config = dict(
    d_model=384,
    n_head=3,
    init_std_down=0.00302,
    lr=0.00212,
    beta1=0.95,
    seq_len=1024,
    steps=7358,
)
MLP neurons of a small language model. Each row is named by its layer, matrix (up: input weights) and neuron, and shows model dimensions 128-255. Each number is 500 + 50 x the weight over its row's rms, rounded and kept within 0 to 999. Numbers have three digits each.
A block is one neuron, or neurons of one layer that tend to fire together. After each block is what it responds to, as a language model described it from the Wikipedia text at the highest values.

L12.up1683:470510435587547552463523477452535471505487493498545490475500550418438547482494530443557414492426525580379483538539488507549508495391526497391503468495568518553513502446527602552527410518440512507540500368558527474593415579512394493407515507439503467467502541439479407512499493536470527525455483471626483484508468547464513437481480552481528479448520509439490564521467504422463617458615
Perfect auxiliary have

L8.up660:440395521509414531545441544454457563598439527562510626515546551487581535532493481532537413504460551435430514439555508420451466533458556418535533429446446536533520490423484578435563532571516563580467475596482581565535428473574416443459478524535413475594450557481569550366422477519579460483543475520559486527528432493531445476514473548451423512497514497489515512460520418443585569589583
L8.up1086:599432480499529581535478463452434519420505540504527586428487479489480440499334477511491478518567534484497526504525555450398523504436454475587509500469548450434482470461426494578578424520565439514525529532431521469532531479549490450402484570430523478535512470479631513412605571464437452471499458526394505464538462480474491461475501439452490514490566405492529551518506471469507558459604
L8.up1317:514447468481524475464443400505513542495444479513540600460557498524514462451384448456581390497472497537468519417494550427432467582539491521534547430513499445445520503534420549532585504437484546470524499579558478478571507490558557461509449538466517520576466366460562521458528600496548440504504442510491496456574407468555380414490488448445532571444573460484485506491472449473540472552516
L8.up1494:551507454458585470489553506494488561478451475507457589424425481445479507562451530476393471420537574575461562425459483457485496503513566512536564501504582511495485445499558599518633501516538400523431536626493405493555549454594482526505446519439527542543520538581553498459476511470474469549445497438544451476494507519479409404444591555494535533397504499502541454527422475508511435529535
Person first names

L8.up138:456422454521511525501456481547503559441468534578578408514341448483526473550523503513495432434455611429493529542420523484539460482524549626403455627530396568533514488479533517575567546441527508395436469542604398468577575455450513458532480506508510474494557556500532492528522484443570478533525411517555572549549516517449584464499447399493426513505487496495393516417535415614528552536494
L8.up558:514461493535528428461420412538597451564491465467482510566555535467513533404596425542480529450432477510488437570454474496558408525559466429546590500522482459502463493466513497485616509493538517522437594419520516496498429512452453469495485494558487479524400539429519437537534530529474416456534561553524461512446563495476529406503443532422520461610461495561483519384576527574488460491382
L8.up589:552542496510441530463570455474378508479533521498576539447533369406454501508510558420523526563383493461548587489491465441463465513484508393394506479496586489453535476558461488527549592482572591503570499409470509513534504502560485496495442474473450459563512559416513496558542673569471420577503492521456639529525459504436522533461566534451552447545488450407487481476427507519503625464534
L8.up914:470543547565476493413521559535541451514458575510466467461501447522410541534531541425418498491471525531584436593453600471505534498474428564493519494590557472447497505573623458534517483523566479437505505458489612444465389470470574494536502534624496528516431614579515526395494461555517463440500566520588575472535524556568522594433486542475521462418417445491415594470500497402562507478503
Finite have-verbs

L12.up244:470466475619436474422524509493497612461446560514599529419473518464564513519401517431511540539462550510540512496502507534416527472526528569543525511526526433505486339494499429473489475553468495543535498517485459493511449529596518491529447575532477579511507452425537501398506565462531542482541526507436459495446491424511487528407447325477452599510569501460481508502462497572514507495502
Person first-name start

L8.up441:534436552537551440471488561467546496555605522525444568444448525516507413509494404633511479516531511549490476524524534463434473511582448478514396480548469568485478431508535437462520507476589462483440540533446443514509544436490486500433547561431491492519528446463446487471486496489512508461524490554379441474513498470495486587525464484420554494525517512571448564501463451412489510487438
L8.up1438:477421495565444417550480574476469454501506463580545469516492512566459387444483435557439429503486528457401609492580459458496551519544541569542495461482431533504513371396495465437499562582580497557555556499481486491504442467500528522473466468471483425440489592522576514510556516477565409489584470507464611556574405486506531564512463395407574487459553500480433399429558571534419522550468
L8.up1547:559450375529529427522512553466557414476498434552424522520450438553448550445510465528489496555459516500375483502507523486509494379500415403487507488482389470478595402463431439613509514485581561460462438535415540361492500395464528471576475461424522503526499467466535466481521469412571490557548389491473531599493431508513481530496605465476512499485489529512454441567423624494489425488496
L8.up1876:530426456575468508382482578416520492392468427558422527496484473479586426429499562586435453496562511441430547443491514456472404578466533457423496424525534591471506467414558438540531540463599518450451433499358466516499510544507396492472545537519508426483588558575602510544586501468525429439579543462475449546540498514506548453392458531471496518512475458621431572520545523538478562593492
Title nouns before names

L9.up128:442419457534483531467505491495494519522430493547524579515570465522481575458373449602503447457516517470523490443550499424509522462516570515462556463468536493411476530482485597476614512458596512526514499572562565499476596511553543405483469521487441542516470569433434462581461551482498491497486446420500552498568395482389396580475501481528490480317467441504497556497483434522473458487530
L9.up829:427459406570419484510463504564468536471482538507522525463431477494561502501484483518515479470616503471618467478466533439449585530399518567533560522522471478467407470417557592479593511566467532535529477506518446494477526400471437447524463545505390484504512528457575411611527517462547462414406445470463499515612420460551515428538483434465496522470573489464511528535427437533421535523539
L9.up1108:567436463456487521512469439458513489504506477548545565482598521527482499527412546543538456462527519495464460468477548575472426540486547547486473454440515467498584433549463490471544456500472498496596473544504559412552589547542470460471457523440512519538511469558557540426450583502516585531461527480527420497579475387460503443569511518450476567426463510532551536435515437470640557523494
L9.up1190:513447506514368519437472485450533526428465475466483658446493469470574530587526500510521448400489510401362576466546446403488513543534553497549547525515529526519529417524521503607488542544559560456451478459509463488584428490478403511467494496368522415483506481533577478465478444536526531538570504472498521496529454474472495561507374540426507521480403565491542479561527518518565468499581
Person first names

L9.up915:610547543453400456493452463478407531454527524512492588488415441455464507546465512532568448526487583636435590464531463607504514491515468501438468531571473574508453600545502542525557434495529495620586507442513577511515523545486477564427520494502444445599524526510490463523559487407543535417518541486572493526494500434492504455493555484468546444415437574449454506430473527445493546501548
L9.up1123:490418481486465486500429386426449467581471515505539548369383563518539482476477579462451489482506461499424524384517415528519463545492525527601369579544568585502497479532537507547465350510478553527474528512486457497555464458497466456450511551540397481599487532487495461601544514414504547560445480514516567509505532539500439502509536483482569466580512524442446536570575515540505570585481
L9.up1754:538510471458542551524451568490432532397488535447499608419460494407523488537567537481604475423492568474473441449486557451476575439538453396472529474522507525442454529515558577528415515437571492581536472436599512395506483531558463545460589583512449461570407582470572464525528412464421497481480518507497463471523495506505527504507475558489557447477556531493585451467513402540441502513524
L9.up1919:431493501512445449479504533534526459536413433413520481422481526488550500503466576440527424488532594490423490470392456486437476497454458475417526483609498495464493513468494406467463494418475531526561522435520500436547435530512481459388552447530431450509445500439461556533621504445573492484486529467495470608572525534451552546500515495457532453534523547530486497570455573517482527581583
Verbs awaiting a complement

L12.up697:506505483483519499518534476427558483431528486449565551444428434454438388485385491551463507523495567452540604540494577476388478495538412531608513519523556488448486415490496549502589471652527524480592454494517517537564534427533514481508458510472479528506427430483501522482530489501542542440519461563520430484491484471520389409499457559497448564577536502438508547483478442493523536523539
Before a person's name